Weights of a small transformer language model: vocabulary 8192, 36.6M parameters.
MLP neurons of a small language model. Each row is named by its layer, matrix (down: output weights) and neuron, and shows model dimensions 0-127. Each number is 500 + 40 x the weight over its row's rms, rounded and kept within 0 to 999. Numbers have three digits each. A neuron's up and down rows have the sign that makes its largest values positive.
A block is one neuron, or neurons of one layer that tend to fire together. After each block is what it responds to, as a language model described it from the Wikipedia text at the highest values.

L11.down428:568523421492571413471487548499433499429513458560465481420550514449512558481488538540481513478508523532470487488453496523471439440535431498490498553544431532453534476475490471420499548542484491519502502468577516512498488459536511529506509548514527458498504576501509466478531521512596515478479534484537550560520502457566525513449522412515541493525543498445490544548559481502564580473495
L11.down548:436484459588528509482457481536525484584458520464509493514452526497471490497496486459502552585484470528504475485491501558491488499417470493448494465445492466489506510456549564496465449456530546598466504520488503536556473483473479404531512473501484519470449505526465544515484494459460488534482505485515428612583461483527520515533488495431495479590443577484457566509487511472453538487427
L11.down618:420540503487460574480502476576526507506435544495494483579513457442541570480519504474507480427574478547492495474507522508492508532515419524550519471512535488523480542588517510545528543474569508578461540518449483496567568378457507569475409476514459567468521542486505530499530542455494523473462522504512472502502470497501518590496547472452474466532488544449539574499499470502550574456446
L11.down664:504539441466489555580482459471457532503549504479468462534563534511494449492473485500500519586539488518551482571506539494466449495529502529571561428514503486497572421481438461442477448491412479559456513452435499464585493492502486440570474423483451525532511451452528512570524497524478537495518582442543535428467568472498456520583535542451415478436470534484608655584468521458594513468529
L11.down935:520506499429555493511499531463452508478490458435444465497515498454487516501536516457435521522512438477476463610501505525584482439592395470439562518514514498446507556470435495489530574474568525528415569473496464462467568462491502474467547521545533494508479546466490484446449568534482534532487492471525477497604549480534483518498494539549513480488506506445504428498469488571508486436530
L11.down982:523513496444512442444491474434552483501438528444447467475493495492403503513511477473531411511508507474480489462503443521544508545486478553492508438479478591591463519578541487529521500586511533491587459479468506479439518549507496440637485425546505518501491532504482513516467478570514500550536470462486525501507503523534497488434544500558473506565533488478503480481460518437479409527492
L11.down1508:547496497456549520472547480570476477446512442438520509513551491501469447483540491479486452534437518394516509514420541540403435566500525468516464522485465485569595546483441467413495536459498503524522479456503433480476468527422539468476484477476509554532574451493458545486466515485505506555463476465527455418556524546429474495472500443535524528530447514558443520509472540532460588467558
L11.down1511:486472413523505489467426489484505483449510454530466481390556567410560548531510572590485433486534559484533504508463389514490562518516447500489497476531383447496490530437562475475511549537507497484466475455511515495527486566494480508538457526597466481493468400384511538431506530512483537461521551422497472459562464456435584490534548439451413483503454528489500517483507408447496529467484
Responds to: Mid-word fragment pieces. Incomplete opening or middle word pieces of rare, split-up words that clearly continue, such as so-cal(led), un-oc(cupied), sm(ashed) and disc(harged).

L5.down1078:494543475511527556505615502514463524462505482477509522491444467529584478531514487587494502464518530474527472545512430472539521484543508496479485439537439431495424504456514579511525485491479514507415479571525473494460532501529452456546545502543436483472458516533545495500519503440484479448527531434475534473360539500476467431450523546502479462554576494590536491437509485498558514597543
Responds to: Capitalized word-start fragments. First capital-letter piece of a word split into subword tokens, usually opening a paragraph after a heading or line break, e.g. R(inne), Col(ombia), Be(sides).

L3.down38:522470525525424459492500415528627619536457477511412491442490515534498488534458581455429557497451437483447571481471615544481555550471519570516482431505496518483520512483522515516483461444526445572484534484507458532510461391505467516521474437543493495499408506514514516483512573505555546497483517482490549525530513502503481521551502487524477505442520512491413487486526520512503499514488
L3.down188:468518572483523476525492468509472469528468448494545483480499516495485530490552510473503495540504514514528546507447521456479474518485487469525468484499501440449591386399456494474445512482485506415553462469548503495482482422423455462539507498544568550492543516526416482482474439629516526499405509490468472450479521505421501487512526533459475508521544481456436462502555468552486500556540
L3.down262:474481519452520522485561483497496492515547477518508551477555531513529485469524492531584472470577616531513560507427549545521439507504527409532493488547491512572521444507510527456465497513495450483480485510490473431488481571492498503467514470484511576524448496560498462469442522453545501476429539442524532513386527528565528509499523577458497591455509533533503456456441458472570470492526
L3.down322:489447503474517562528529464519477494555489484529501472532495421518515468501551525422529503431519499474648499482468464504429459435463524424471534509524418524535545492476504500462434486439542529503450451466556490490451511506522520515542461480496535523512488529518432499563522492542388524527502549509555475472431474513466448504494389414546539465481465542532434502435513474465480505497536
L3.down662:447401485507574492501514458506515433520515533507524515414492482516471550489458509535516404587534535492487486495505494564469506506463538488493470486524481565513480476462531443435479478491454452498500549482531462501512563532462580485526487501454435503523517500477487512505488488518498517535453525521481550541462569511468568470532542534528450562442503428486460492444429487423521470409510
L3.down844:495549501567497486532511457445566519575499518559428528527482527430551501503416552578469545488465510492442470512502497482552458448500451520544499505473480485534508476534517477508515531507549532528554462507503444500538546527448405548535476557512515574504489579469465498578472494520558528470548530507494550526327474515568529518493480492510449507466462471516523468524449476498534509479495
L3.down1087:507415535540558540511523486470508475591451555498500489542488524576539492529513503520496540564428534462573553514438531518469459635459485457473477454441527472501454437468505462481482435457537527463419462455504398483461523559459493497506479518522489498502435558491535483498579527503554449490515440485517547436341523421471531507480504505543552483494511486538476518446512509499505508533494
L3.down1232:419523534500454469509577499520533465518421501521531585486527507522532511498491520511550482536542561469477520579486553535510488604509470514523490525484482468458545502533483346481459464409443556489496417466511505521464498432485522543497502547495498517519524510522525542591466503469487427574483453526582536524506530524529455529578535484537476475543504515458426478500503503448505553438479
Responds to: Mid-word fragments, especially "pp". Incomplete word pieces that need a further piece to finish the word, strongest for "pp" after "su" (supposedly, suppressed, supplies), also ju in Prejudice and partic in participants.

L3.down152:502511498534490532503491519520453511439478546521496552491509438543501535518517513545501448480587453526483472458426450501450483545512514464528501491490498484507543570546504555509539544540515516511447516458527529526531537481506516496602514409500471563494461470512561512537538505472533481510526536552507462492453555527473485598510498474486500518474483468515490445476575458476522497477446
L3.down180:484510507437505508496483492525493492478508552568570506488480509479525482542524498570459510541571471466514547480497482485471464511521452508495527476523596487495562486439578474435456545440538569445491579529529457521495540465539512532516506508494503459490536467560505492553463520590477495403465541443489515527324474459520535475555574571476497555380457489486482509454517503535507477480510
L3.down261:539483542534448480471503496533506510526556504611576470544493535539461456540529524472523439559509502549419430507500510475558450536559545460447484534536533488549511446485503519449511542540479473468519537476479494408535462515473533506550524477557503480532445544533482494530509482470520459574506503418481540430465490529462487456526516518563634505489471538552543495438487492520452483471571
L3.down287:496539488492489484514529483466516563512507508500552526502544504554636518544506511543541566464434457522551448547520517540517450502520443481474538514588462490530548476420477510464479586421517494427528487542456490484560468507541524481511386456561426550479572505540523445469454482541490505389417581456492486498442518456484436507529497471504561527489519479509512478504538563552530436478503
L3.down577:468531474465484498453526538494487497526548536470501478478419565537532512547449438524515568557450440463514534492550539447459523435496554475478577515470486534447460502436557557529502504450474456485495443524509537394501429449479495604485525512464466517476512455524523485524604504481486507466532476501580539526437464442491502471548483434535549497419494478594536492477516513526479450512468
L3.down1041:424452496510488499463436484504474446455497573543453504494476461436510496481460429582529526505503439495560510463522492535533548478404476432460540495526522391529541552513466561489532476534488550462509529496464523463477498546489463505463497388532431522497522538479523443501465461527510521529547471444520515515258486558481518519507498511472487463521471452548446522502555480562532510497505
L3.down1270:492463532425494558501520486496472532558424483454519522609483460476477572461494515536494448436536437504583488518534559457483455488513478543508554490497548482436568503536514484486506454488434490517515546528487496503582427483488442506485520527496450470519496529467444535576466500514576538506413468441432542455498519518424472568492501484485537486424455498494511507404491494489548527531492
L3.down1398:563404531541469480469511418526476418460471490456498523406533477526508533546580450517483512462475493490492422435498513558508474545527547480496460551552549527491495497492482502545493445503537546490528462537501469514525511525456546482509529534526446441453447530453487524468499498489475519510492524522468583575397534491518504505487493448503549516428476484479448562528518430524459513550553
Responds to: Mid-sized numbers in tables and dates. Standalone two- or three-digit numbers, often table cells after a pipe or day-of-month in dates (24, 21 October, 200 laps); sometimes word pieces like Ju-ly.

L11.down75:459472542437509514502511503543450522498518523468499476525486542471529520482450490512499443571512485451511527458538504533555449554585496494448618534484491447493497568467503564454489512538517544500513435496514532497555473525596436480491483523486522498520511581503519555410449394517581500530607482511431489544408523536601538494513460583516470539508444476477512472507468514488460482486509
L11.down239:463526546566524563553489504470524491539431466441500542510537457492486445533475535486473451475533460499506460474460481455511475466431561508491509496530468483501461582503456430578434433507546458447482474506503442465423523486482444476576524466477473547440539548492543536535568594529486583514561539466501512492539472507497520528488550408508419536504516499488433537555456501491486541568532
L11.down291:411557511471417478460512446500504485538484526465435496451535519489529478525465474561460457514479540452417477489510507510521501507523453474578436468549425475516481518506488490519535496532492522497454504532484430453565518505470542560483432476416482515481499519456544465458524436503549494490527432534580583511361572485486472396501464482526510554464467563454456479482510511494483531465531
L11.down606:443549520435556510513506596516516463478493504465506440459520477550526534451525489492450397533469534550547410475507505482473485480547579467438528527509502535503518472477487509507555554548496500471451489515529508501523540529504521495465474511539496412450521502493520521532558528538511464509541523505453528533371505519524519571532452512550557518471437486440558534500479572596526476452474
L11.down725:535551457478507453510463479501503476481513535573548470559480463522501486498524468455557450533509542445511475514472486510489448525542504572523551510482512531490445521467417504508477559462558518560508510480506510527554515509446499538529446518480458507499493472543561519498576534519470524448456554483534488569293475509551570540498527490501531564559473501494471471476525444516589492478528
L11.down1334:486492516559540452534468437498462484531503511510557515502450484528446504524548556466442560415529499453556499507469529458521494436551430514559549458552576515481506442516477527601537513500474576518463464536513539499447531468505553522493412499519536507488532536517577547480557553536491433474513503492536471472539436555500529419485543535475511523529515504481484498565498499541445457407536
L11.down1379:491471550553476562549512538466558501476487416477510408423532513478480477505494465516507551533491530463493514497485498558513473514614480444467575612428510470545563498540557543448483533527380508521464439492478481456420425534518515510543488486398521506464463518533429523501443482534543531465537453511428595461340490503541522512508550504453521472434490513560484486475494484524531541512500
L11.down1381:522497569579498533518450541553500458442456496547542514404512515495462528521576558501539476471463551499518475472566530495585494547497483523530496522563456457549544474400550609510479452586483552493478514568507460412481443563526517566526489475480522530477522496533495504484529528544500529511453461469461506515391518480575497515486482489512494531477508505479437538459519489494536518509480
Responds to: Main verb after subject. Auxiliary or copular verb right after a sentence's subject in biographical or encyclopedic prose, such as He was born, Rinne is the son, It has been recorded.

L5.down1533:450471507457557556531529533516416438542513530539485475463445479502535553503471472580496503484467530568449524400438564466521545550459483495420511539491483469485521499476596436442523524547508502482539507542587578569490481488449479484499479428517517432484579520489476548477536520486467566504536517527449490420372513517452558559506557509526484532535500474476509515489481444472495531513443
Responds to: Copulas and word fragments. Two groups: forms of "be" after a subject (was, were, are) and "=" in headings, plus mid-word fragments like Voivodes-hip, Rec-oll-ections, sover-e-ign.

L11.down76:587437563495523490527471533409552511440537511421535576540475519472472453487388451494503460528507509534521524512450517496529549520454537505485406493543475527550459542470485537502466460421528437505580518549529521526514554514477495459486516493529519461497522499471476526507504507524450519482572484456582538559473540586509451410517564463465488540542433481521525479581521473468470513482568
L11.down226:436506473535562463543520492460546489528513532499517487473518513445438509398445538440545516551533506523516456542526500426538469537462499497456481499413496400472485475541517551531510451568492429457502508416530440546521475557475543455490501478554441537480487457470476503484496419480438486506520426497499553437513505506546573518498452513402594497480582491566500515496539463511536475514500
L11.down600:501503434572531471467553500465496449517496519442480543497540450499422524441497498468486433416542602464533528540492516494526492487521441517533480543471527512481487571520483509464497457546550535516490540506496438444557474536460534514487534467419432458518501427518506518471490503544520412435471529403519557469550489494491505581416484451533493499513499508448517474393506501489466480472467
L11.down799:464511538582514485468540466420512499488458488528489485472520491455543504538420500495487499531483476449477472479497492549473399562512457439455448534476506525456476499477490536461506535461523512526530493506513452539489510503512481531498498490664570487455489427570512538476505507481547459540538457515463436513295516560489486498490515529521499475471485541517488517528499488481522502469465
L11.down1032:488457523522560507442426490472502510527460480509532536506522497512458495420515543486544429463474482504492520553501506539495503531505534516449548409505465432453508510511382491598548478496408501522471525460463510484549478573469457478464527473542493475416517548501525526465563489487496493573447571486502535538475525419464456544445520494462504519463470487490427543486493457498541533447540
L11.down1057:426455507548521511547432505498514536462548530494524565573531503522466487512520530470501481450496426455491527476454477509452489472518531478506495473441446533493578490485557477474509572463509508463528548508534528511505502422508558551500538560563567433498529367484527527493480466495515460535500522517464491502403490424473513547534534545551583511502468442451425525463519472485466467500507
L11.down1151:459519589451444503507569497547565493435528523501467493491458486452393495582418493492430556419483489488440460567524444541524459484461493489462530494440496484526454439601464447556515472551514566460443523432515464561558520476492437501519467487518546537482462509507527515561522494499429546491561551458474507481473449479481440548495547575492481438437495505539432547495604511516588491535441
L11.down1352:568522423494511490535440442435468500457458490475451492529523526523517496504375494499562470492481527488488453524476492462485465560551481421530511529460528446460522526472505483541497493451493522479521494495464561424512492625511473521489517567584486560505495496481523537484548521501476492511482516519464513492485472439499480475516524517505585461467559452498445509485473571511429568497467
Responds to: Word-initial name fragments. First subword piece of a word split into several tokens, mostly given names and surnames in lists and tables (Jo|han, J|immy, Ste|cher, Z|iegfeld), plus occasional common words (term|ination, Char|acters).

L3.down288:444558390521508454527469467501459505491464452507508460567487475449362451481539511587452580442467487544529505512475489455496500541529518485529562481511529505426489512391518483508440496483403561510513461488494370519464447505478475465530518527495564548483484509510493437530518499495455494474530524440572549528287532483573551441544536495535513510499494529500495471546473546471428509476495
L3.down487:471511487520533500540500509578476443529468539574520486510473479516567531478521470511485481532496522554576537488544505486467469540469455511492490489453504420527494522516566443489591509474526552506536478467470476447511527515531544464585461505512498555521551487538512386496483479540580462464481491549470528488348555531521457488527474514513463550534469575502570435508466448474492470480498
L3.down768:439538488510471542498457550517524562582524501492573540533497477468464587445490450567530511473499498529478549492492441415497496544501516430542471442548537483474524489467449528512467508467534547447528455496583548453468449496451476469500473496460497474544522523509518457470514522494507556530491557487506451515418487457484406468541505481608451541532464550516534494516446574527557566491456
L3.down769:501457561556519509559486445511457491490525520479566437533531474526529487513489499531510507503483488412517431492489520468477539462488485536472409533422527420564433575547504502524540492565478494448542474499434541527435457503581548483519511500442564490469543520533512512488526477506479548472535475475513521465503499486554462487453468449454508511435464469493499526521494475526480457422501
L3.down885:489572489423557464505533489516430498532527530475502474526486512540558512527534423560463579492545605484471482486497462553500495433526549487461462477501475501396440544446494534479550474516529505500400526526488436500507523475505464465483512531579496507523517481475524539557429483469595479398489526498496486542351476484484508528481426484542495462395515501577432500483531476529525473521540
L3.down1011:499508501494488481547562492521465471501476517498549445539503485512531549455463473577451508474503497526509556580541536541514532560516455459454461454487482406433528460505444527472549463517473516468531514520462441497498535518529472520500557518474486481531527514489567517484504539489531474424471502488496554498291507574548524445506537494545439512474514470582551508511441477550528472523562
L3.down1391:552475558528494538496489493538478544531435492488505486548554482479545513494411573581584519561516563582449477534434482521522519486550413506426532523496505495502552499419565544526494467492453492494543478461480486553533490476504550474455525532532533439487528537462519487537495503479490545489537500446513494474397548569564546437449490513531527475491527503564485492525467566464460485434530
L3.down1498:535544527456496485523495478480500445510502527512438500517529466515526518516484584480491525475501587448552503491499433512515463508453457565421469531514569532484464484413523412510495475525531539557566465493407504547498478463469543510527501463557514472533438495531511489527521546505474559492484542519385536475532497489536519479498536531476512428430499560509514528480529495548513475460474
Responds to: Word-start after boundaries. First token or fragment of a word right after a paragraph break, heading, quote mark or parenthesis, often capitalized A/An (e.g. "An" in-the-canal, "A"hmed, "S"napper).

L5.down708:519417505539456479516597518576492493474586465477523442453566465438602561490544463486423525454549522530433558490526415439464463500634479512562515609464472565498439523424503487445454479495482446489480530490506512496527456500541503612553514512482531526549497426507465514523582488503484531546536569530555539455598494457490491522511509501471500495516530379535449515544536522492571531566531
Responds to: Function words, prefix pieces. Prepositions and comparison words like for, over, than, as, to, often heading quantities or purposes (more than, over 100, for that reason), plus word-start pieces such as for-feited, over-thrown, under-stand.

L5.down1308:512475543448481502476474520539538446533500439521528476463495400485447490472539454547407536517475446522457451465536498454564493504508461525451520570548526584515487534489495550492565483493553497506542530538505523470496473514505496532528467514593471459553430502497546505562471467475461428488445523556417475457430482509470528532409446549508487487535448460476459511445509476502472507513534
Responds to: Incomplete word fragments. Word pieces that begin or sit inside a longer word still needing completion, e.g. adm(it), insp(ect), Port-sm-outh, Narasi-mm-a.

L11.down277:438472448489511425473487602437553477528527521574523447517498508514542531490440526504554459446582481501462478514475500498472512556524424439524487528557456463499439540484494558495552474513464496490524443520432507501560534530458493488481527471530444533577501493525466519472469459564524457578482501433515457500511455471482447474486508477522557527564518505494433496503509449461510453528460
L11.down630:443511528462527476529534477483432521462501458511458534432503497481476536536511521556485558545543486507513540479482476502475564442517467504552581519443540403489401441505556430474482450497481558487409512532464514485479487509496425429474551490495528424461560543527532516469465485486472528508520543495500494544513552510429527475482496465490521487530489449453468518502430519486456468521529
L11.down1086:574537453491471518475473450442505456527461468488524567532526520535491481546549439461473445540551454469545455464525379473489513513481503486542525537490472512467501454537515407476482501526461532452439522527491430443477542477491488453535484539536501568439455546550540463476433530525527514511490542490416570578528504501530474496516458482483509492490525478416476523572541527504467539516530
L11.down1137:471407517494531487472489545523541436554528496532451541524535469499531556467489487490492633492516356471532461424606559547535577486510507512518480450580479481546513467502505407458509492508486537424526439468453519557502525515573521472507462515450522496553575518496475456508540451476462447602506516490463505525486546520517466453510458527515495509494497550488539530460513473553505472546462
L11.down1148:492541456538490582478526514502522503532484515459565526463537453469423444465504431524476493514590472530546438432538503497479524547461509486550427507473449458482525521454508460567521386500472543601487456537496495496467521442479425483441492492504442527550545507548434505455495498500495480494499458515513483503430566478514494544491450443463500565522501471521486472545516518476492536400503
L11.down1179:492511481537459486488487484561460438423516372542572485467557527585427498474532469492486514422517506453489525527521502454484499552527527449501531496545510507564529479520489558532476512493534513510520544475464566455506480535510471493451518468421502482406422494444481479501419410478546488549521548502503463475433513472476486492537552487537614491485561540464518448545490503485536518576522
L11.down1388:520395497518457425445509592539501515491494524501516452500431467445545509542543510471517484559518445485543499505466575538494475513543543529550566537472474522499575618518522466465480466443586553511459487543436502457519535475532524525441566521506485490491538439511492579491490490541476477515566447469525444452510425482479427507489503575535483508508564478555460459455524475428481507513502
L11.down1467:462552435478465494507514485511454486438523514425481505499559490524514556494496468510594542557536496489479491480501493484542549454508490470445529542506506492516508487577442487478497462511443452511498511506502490531510550477517456507508468479529450465500381519513474452473463561451416520506527533515545496571527509555441535507509505440474489502510535491579480580477513414451461504474453
Responds to: Date month/day tokens. Fires on the first part of a full date, the month name or day number, in prose or release-info tables, as in released on June, born August 9, On 22 September.

L3.down14:520491439500474462489536482466532465498555563527444482463512515494493507484461423532480541439495493558475504439524447492531417452526507552503542531453540480521524491466487556582504483464543580446508435472488510470510514544586557494515491503392578523474491515476534569441553512514487475467512545485485524529441510462576582446479512534497561506491527453499461514572532502468536560499463
L3.down74:471517560483505529526491512533453479453550456489538478432456519497467462514488573479582494507534497552496512502452560555504488448484495477486567430438449508558450575515432466521537469500435458566540555490481542485526560497491489442457506490525493500526493535510414586493507501459439554537521473539489511552561445486501453462466542463577532607523511492496469570526449507519602506498489
L3.down100:518494514497466518520487471463481515525505450499476470485462433431501560414626468467426494529503420552470486513424488542476524474486537484504518550467507507524511463434427595503520545462432549473476502505458480500513521532524479491484515501521429473503540453494464508533462511543443462481513478502471495539390471461573481550430492525487564511561538560456483487481454538456487476548518
L3.down236:533440506552438603499475442520464545529520511496457477529519449467523535472549459472577459559539485534494586515453497495469416454553483471526487503504468455521511470477441586495474541499492397488384494432544495493490475459448500523468522540427478544516535529462478567500508481584484519432437484508503421449488529491501447488449526536470454537449538488500487560450486511434539502527504
L3.down355:467500457550463494563499447468557462503513491441498505528526548553489552428507461538460510537548509582474549565476523592504466504514508512560494474541466455468554518473472540501468496545502453524455516522541485521458500512474517496448470434435484484498516535490523519506530458477460538526534528473511520462326504440537510454547426488441435523508477532521482530519426538541458464507495
L3.down398:475496531495510567501530540513534492519424494528521456502532462497486517528465471500504542474526501577512501446497529501526473506462492489532547517532523459524493566522512491462422512434403463538547489472542538478493501507505466501507489524464499494451545486535477488529477528478542514485454560445489466519384496470548501518485568504484490506444515486535514472489493477470518435488432
L3.down940:452531472506431591482501522471465476492522451501553522494548430465492529496461556466494491513519472501461483482479479510557519479460546512522490569499465470528521506512466564491453516474554478507524480519500420520498501548497500544520480535455552569484601494520514454591487505442515580536534540536491464461427516467538505549464530534454489515526516528585472498522451528468485508501505
L3.down1258:457461568560438531482514507530539546525495476536424553538510425427555540493510518546537482442601498468486457506452464540461526536455535503536555530496503498533490506509535485557526522482446372508493513563548525486459530498482441500510576457460505494457493508499461479544501442496446494506549483497453553531361545507509516497487462482435511477490467498534565477488528572557506479501432
Responds to: Directional and spatial words. Spatial or directional word-pieces: compass directions (southeast, east of, South Africa) and the endings of around, about, above, beyond, out.

L5.down586:460476441496502512602456451504542507468490420579458553460491518526444554573436459540525586503578456509449444479572513485470519476572471517562510523526451456552546496450465502451516452524519490532505467524518539438468480410526466531517463541601462566475451577490539578440516521485462510542542477479576499462433537472476480439510516521447492570581505494518579498451505493441483415511539
Responds to: Month names in dates. Month names, often split into pieces (Apr|il, Ju|ly, Mar|ch), after on, in or a colon in dates, e.g. "on April 6, 2022"; weaker on media words like episode, documentary, book, film.